config = dict(
    num_hidden_layers=8,
    hidden_size=384,
    head_dim=128,
    intermediate_size=1536,
    vocab_size=8192,
    norm_place='pre',
    qk_norm=False,
    attn_scale=0.0884,
    init_std_o=0.0,
    optimizer='adamw',
    learning_rate=0.00117,
    doc_mask=True,
    dataset='wikipedia_en',
)
MLP neurons of a small language model. Each row is named by its layer, matrix (up: input weights; down: output weights) and neuron, and shows model dimensions 64-191. Each number is 200 + 20 x the weight over its row's rms, rounded and kept within 0 to 999.
After each neuron's rows, "fires on" lists the tokens most often at its 100 highest values on Wikipedia text that the model never trained on.

L3.up825,222,204,183,191,198,186,182,210,234,197,182,155,185,241,175,217,229,196,216,184,214,204,215,199,196,181,223,215,150,222,199,207,209,206,199,189,182,199,197,184,229,223,168,210,192,203,183,228,161,177,200,190,216,195,197,215,167,183,201,198,195,211,211,160,189,189,203,199,200,243,186,187,222,205,207,203,227,179,153,197,199,219,214,192,207,211,204,205,220,217,200,218,225,200,176,203,171,260,195,204,216,198,203,208,238,208,201,223,198,213,194,211,179,194,201,198,218,199,201,227,205,195,165,201,205,218,160,192
L3.down825,220,206,204,199,182,230,214,200,235,219,207,187,193,227,230,222,201,192,215,218,183,198,158,198,225,173,179,197,181,187,198,216,186,183,196,241,206,180,193,194,189,236,233,195,183,164,196,193,165,202,194,190,205,187,203,156,176,189,182,203,205,156,211,184,168,200,214,179,196,161,177,166,205,182,254,214,217,221,184,192,177,203,155,195,226,216,218,195,220,195,203,167,197,223,200,221,202,232,219,174,181,185,230,216,207,212,151,234,211,196,197,219,237,222,228,164,234,169,175,211,204,211,207,194,168,180,230,171
fires on: "-"

L3.up644,205,202,200,218,228,198,206,219,216,176,169,176,198,208,176,222,183,180,217,152,174,192,193,223,196,177,220,186,192,199,180,206,179,205,196,207,194,215,202,192,200,176,241,213,199,178,229,177,190,207,219,196,217,202,185,210,226,206,197,216,220,206,192,191,215,195,234,202,194,180,154,218,220,233,202,171,181,190,180,215,202,189,200,177,216,181,213,169,217,212,206,186,205,238,200,174,240,189,218,196,219,182,176,193,188,207,196,180,189,198,220,217,189,196,182,185,196,178,211,225,206,222,205,216,198,251,187,195
L3.down644,188,227,187,198,197,211,219,188,185,223,182,170,192,193,226,184,187,205,197,179,215,204,185,216,211,200,190,210,178,206,203,181,173,191,218,206,198,203,181,185,207,190,172,175,219,220,187,231,181,215,230,188,187,205,199,196,197,180,236,185,204,239,235,187,175,197,180,147,189,191,173,184,198,225,216,202,212,187,202,215,208,215,201,180,192,189,225,252,186,224,200,205,202,192,195,174,179,212,173,218,202,209,196,221,221,227,187,211,204,244,132,162,167,183,198,200,218,199,219,178,213,214,208,187,203,217,220,173
fires on: ", ", "; ", ",", " ", "th", " to "

L3.up1393,246,184,224,187,202,228,213,181,177,240,179,212,210,212,184,211,205,197,186,192,190,180,248,209,197,216,233,196,189,180,232,189,189,176,230,179,188,196,209,169,206,221,208,214,195,182,194,200,211,206,212,179,195,198,175,183,234,208,160,204,194,188,201,211,216,195,208,197,229,184,228,176,198,175,199,214,181,158,204,215,230,232,207,211,211,228,193,200,229,193,226,234,189,214,187,187,229,219,234,177,171,229,187,200,198,205,234,185,172,245,219,231,188,203,192,217,199,218,184,200,218,228,160,185,209,201,187,190
L3.down1393,221,186,207,213,230,188,249,215,196,207,228,204,241,231,226,208,168,207,184,185,203,199,201,196,199,214,186,211,199,177,177,196,180,184,205,216,193,185,208,181,207,203,202,194,180,183,217,154,180,197,210,153,226,204,163,212,192,187,185,217,248,226,217,212,199,204,205,188,193,170,232,188,187,211,216,189,212,195,186,193,224,210,203,176,184,223,225,204,211,173,196,176,224,217,192,234,186,200,250,204,184,231,224,198,172,222,188,196,165,206,213,220,193,195,225,209,212,176,198,169,174,200,220,195,172,223,198,217
fires on: "n", "in", "qu"

L3.up1419,198,186,190,193,178,168,200,186,190,217,152,195,193,213,207,193,222,202,186,173,221,176,190,204,190,194,190,174,198,207,187,208,193,192,166,177,229,203,192,209,242,209,187,180,195,202,183,240,168,191,196,205,176,182,194,218,187,189,163,180,221,221,200,191,206,196,214,214,221,199,182,199,199,211,216,193,219,186,179,176,209,207,205,217,203,208,182,169,208,222,194,221,146,206,171,208,199,230,223,211,196,195,212,217,201,211,252,216,197,198,206,210,169,219,218,176,219,188,176,196,224,200,167,200,201,177,182,178
L3.down1419,203,202,187,229,154,182,235,194,217,199,203,198,181,193,177,200,220,209,193,229,197,210,174,243,214,163,201,201,169,187,228,213,223,213,190,233,198,176,220,202,191,220,196,168,228,173,202,203,191,214,209,176,191,202,220,214,196,190,171,187,254,198,186,168,190,224,220,220,216,210,157,200,223,195,214,260,196,192,198,210,179,179,114,209,217,201,197,176,218,218,199,173,190,177,202,210,191,235,188,234,158,202,214,202,216,192,188,192,239,245,199,209,204,168,224,202,239,238,213,209,216,208,183,228,196,158,192,211
fires on: "–", "-"

L3.up316,194,197,200,167,170,180,193,214,206,186,236,222,196,189,193,192,186,223,197,268,185,161,213,198,220,231,208,198,220,211,194,192,177,207,217,195,249,180,187,171,215,198,202,193,206,207,198,199,192,230,191,206,208,220,217,185,199,203,187,216,191,182,196,216,203,187,149,200,209,187,181,186,182,183,194,216,206,180,189,184,193,211,219,179,175,199,192,204,190,180,182,200,176,172,208,229,182,171,212,188,194,225,214,162,193,197,242,185,217,261,194,211,189,223,215,235,177,232,186,204,192,183,178,202,155,189,178,194
L3.down316,206,205,221,207,164,197,212,226,189,177,210,179,235,197,203,214,241,209,226,195,217,209,197,205,209,171,147,192,187,202,208,189,216,189,236,206,188,197,212,240,193,211,175,211,164,164,206,165,163,186,201,181,159,200,218,223,166,191,196,202,203,193,212,222,210,239,236,168,186,200,197,197,189,203,198,186,160,172,223,201,194,215,161,190,225,191,166,177,172,192,224,174,214,188,200,174,213,214,198,201,200,203,229,212,203,208,182,168,180,193,176,205,199,231,173,232,202,222,198,185,212,235,166,182,210,213,176,231
fires on: "ile", "ed", "able", "anda", "ie", "ig"

L3.up86,172,216,193,213,230,161,191,182,209,145,192,176,189,250,176,226,230,212,204,232,164,182,236,205,168,164,191,198,209,177,175,208,204,196,178,185,186,231,205,186,177,202,213,190,197,226,208,210,201,211,199,214,194,173,166,188,193,171,205,230,191,207,184,198,195,196,202,199,218,196,189,211,212,226,197,195,172,179,171,205,198,229,232,195,196,175,206,213,189,183,148,235,199,225,181,217,210,228,203,236,216,202,154,186,185,230,233,181,207,201,201,204,210,197,242,210,191,218,187,219,186,204,245,204,189,217,191,214
L3.down86,209,190,233,204,190,239,199,214,235,219,173,194,208,202,189,240,204,206,197,201,245,208,213,217,226,191,227,224,189,183,199,190,164,202,167,209,197,189,190,216,189,186,202,187,182,225,219,172,175,198,176,196,176,191,205,194,148,174,224,162,189,183,209,198,197,181,182,193,186,201,186,198,204,233,211,178,213,218,206,181,200,197,204,192,211,205,217,241,170,203,177,187,203,226,200,193,179,213,214,156,214,194,215,221,223,202,219,207,199,229,217,220,168,199,160,184,203,166,208,202,208,161,189,199,208,217,200,214
fires on: "; ", " from "

L3.up1356,207,195,174,172,177,208,228,205,207,214,155,189,167,197,216,213,208,213,190,209,229,172,197,228,241,199,176,193,144,182,174,215,223,189,191,177,197,201,198,201,214,212,188,190,188,173,202,202,182,191,205,214,193,243,194,184,160,196,210,197,208,202,183,206,182,200,225,210,205,213,187,177,201,192,207,166,220,184,211,179,221,215,200,169,182,231,155,220,217,182,197,262,181,223,193,223,185,237,220,245,213,169,219,229,242,188,213,217,188,198,220,211,204,228,205,196,222,199,197,216,225,210,181,176,217,214,167,206
L3.down1356,229,208,225,210,192,185,201,222,215,202,176,225,216,185,188,239,184,225,197,202,183,180,181,220,233,213,179,183,182,183,212,196,187,162,213,217,182,186,191,181,163,209,223,177,203,200,218,202,180,220,184,217,184,145,216,184,190,188,170,183,235,169,212,182,184,226,214,205,183,188,187,187,183,179,238,216,200,205,188,216,202,188,190,213,206,202,205,193,212,178,198,182,191,213,193,187,217,193,237,241,168,223,211,172,228,209,166,247,193,199,172,211,222,206,199,191,200,195,181,182,195,164,194,187,197,163,251,252
fires on: "-", "–", " &", "-s", "-S"

L3.up1057,223,198,189,185,188,236,211,191,219,212,202,216,215,199,223,238,164,228,222,200,222,159,189,220,215,232,176,196,196,206,188,202,225,221,222,208,217,196,263,220,198,185,211,190,203,165,208,198,175,228,181,207,193,180,197,197,241,195,193,202,215,171,170,156,177,197,226,229,208,194,214,203,196,221,198,177,205,206,204,174,215,203,200,170,189,201,207,154,173,205,200,215,186,208,223,210,189,178,179,188,190,182,192,176,245,203,250,168,189,204,197,190,145,219,201,176,233,240,161,189,213,179,204,198,205,193,179,207
L3.down1057,221,211,192,183,188,262,200,227,192,207,204,202,252,208,218,206,187,200,210,215,218,156,195,231,232,226,198,211,190,221,228,193,188,189,215,201,198,242,214,233,214,206,191,219,195,170,195,199,185,210,197,220,197,170,236,202,222,209,188,171,212,171,172,163,165,191,181,216,210,172,211,162,198,200,207,200,189,196,217,152,215,187,175,203,224,184,203,191,186,220,212,226,209,232,211,252,181,214,208,210,166,202,181,201,213,204,193,171,186,208,214,181,186,187,251,172,187,219,214,196,213,206,195,173,214,184,198,167
fires on: " h", " and h"

L3.up654,205,195,176,225,207,173,194,182,215,166,207,210,200,211,174,199,201,194,211,222,179,213,181,181,166,185,220,212,233,194,149,200,203,156,192,227,182,209,189,201,191,185,221,157,216,240,237,220,225,212,210,190,252,194,209,194,185,196,191,225,218,196,156,206,165,219,196,210,239,177,196,193,191,197,202,204,225,197,215,224,194,188,207,200,214,180,207,199,181,215,187,235,167,201,197,239,215,196,210,188,200,198,183,206,185,220,187,206,177,187,231,199,208,206,185,198,166,195,175,209,182,224,228,187,221,190,195,224
L3.down654,177,201,189,158,213,209,212,222,208,226,202,214,183,222,157,219,228,231,180,200,222,241,184,190,224,182,194,203,188,217,199,209,247,202,161,187,211,218,203,184,196,249,227,171,232,210,184,183,207,206,201,198,158,222,201,216,195,215,196,191,271,182,192,192,210,187,221,214,221,218,189,154,207,204,202,256,186,220,164,214,210,165,188,203,195,190,190,202,206,185,237,232,180,198,210,208,191,203,194,142,211,205,245,186,223,209,214,208,219,226,174,195,167,192,191,211,246,168,183,195,191,205,211,197,160,206,197,170
fires on: "; ", " | ", " T", " to ", ": ", "10"

L3.up1490,189,184,183,184,227,190,232,189,181,205,180,209,216,208,235,221,205,224,200,192,191,190,190,179,197,172,224,206,188,180,221,196,190,206,208,223,228,184,215,188,197,210,212,226,181,200,202,191,215,201,193,197,195,215,168,160,210,211,180,207,191,177,186,218,214,199,235,177,194,224,185,189,191,164,199,202,184,226,194,209,222,190,223,193,200,207,208,204,211,183,185,226,202,228,181,222,231,195,209,200,209,186,179,220,219,212,208,171,224,206,220,211,207,190,204,192,176,207,216,190,164,163,168,190,172,170,214,202
L3.down1490,201,205,210,201,227,168,185,211,185,186,201,201,177,189,225,189,175,198,191,194,202,184,188,191,171,195,182,200,193,211,219,232,199,216,243,202,205,197,208,194,208,189,191,177,178,155,188,184,160,189,214,181,239,211,200,181,186,208,171,197,219,207,208,179,195,188,184,191,243,201,210,170,199,204,209,239,197,188,209,209,233,191,175,188,188,221,189,206,179,195,199,153,180,226,199,186,195,195,212,212,229,186,156,205,195,195,186,203,246,204,228,174,185,201,228,147,225,189,207,238,212,235,230,232,199,194,219,216
fires on: "in", "us"

L3.up1322,186,195,206,168,208,216,206,212,222,163,224,215,212,236,216,220,193,238,193,169,210,222,199,218,183,193,209,198,188,188,157,198,184,186,218,210,191,173,211,210,193,161,218,201,183,183,200,206,162,210,188,220,219,167,219,210,233,187,192,188,218,193,208,170,215,213,184,230,208,165,194,236,188,203,214,168,171,161,214,207,201,190,240,205,210,207,208,198,181,216,218,214,169,187,188,233,188,201,217,163,187,184,186,206,238,210,227,213,183,223,140,191,207,191,235,202,225,207,191,211,186,146,202,175,206,178,188,195
L3.down1322,207,193,202,192,202,217,186,253,194,169,209,245,218,180,209,200,203,215,195,170,209,184,193,220,178,209,228,213,201,177,164,206,231,199,178,212,237,238,216,230,201,203,179,218,172,205,198,177,194,219,205,228,218,148,182,204,232,195,190,211,219,168,235,208,193,209,191,202,186,174,172,244,202,177,221,195,229,212,154,213,188,190,163,200,176,200,214,201,181,200,203,187,196,206,199,220,210,242,198,157,201,162,139,190,195,196,236,149,171,239,191,216,192,198,236,231,215,196,183,239,210,211,196,161,207,195,217,163
fires on: " has", " g", " r", " sp", " h", " dec"

L3.up743,186,182,195,198,182,237,218,239,194,227,188,203,224,182,216,212,181,214,162,190,220,170,166,231,214,193,207,210,188,197,205,195,151,189,215,183,205,211,209,193,221,174,200,186,194,193,177,173,158,245,202,248,193,205,220,180,204,191,208,217,211,173,206,176,203,193,200,236,180,193,198,201,195,206,208,199,201,195,199,155,208,214,226,186,192,213,186,201,195,226,238,189,166,209,211,230,160,222,201,171,189,197,229,214,253,194,217,204,198,226,215,201,192,199,216,179,229,199,211,199,184,174,203,193,195,209,161,234
L3.down743,205,217,192,211,235,217,200,206,225,196,170,201,241,191,178,211,219,174,190,206,206,169,197,222,209,182,193,195,180,196,185,210,184,189,235,240,207,199,197,209,188,197,187,205,217,235,231,216,219,201,208,217,202,203,196,184,221,218,225,159,219,222,197,173,212,164,181,206,208,218,204,193,198,199,189,230,208,198,200,193,177,191,212,182,202,192,215,185,193,229,209,229,206,210,205,230,193,230,185,228,185,201,160,248,212,196,216,206,166,216,215,214,195,208,216,197,168,234,212,201,219,211,201,169,223,190,203,234
fires on: " h", "2", "/", "'t", " be"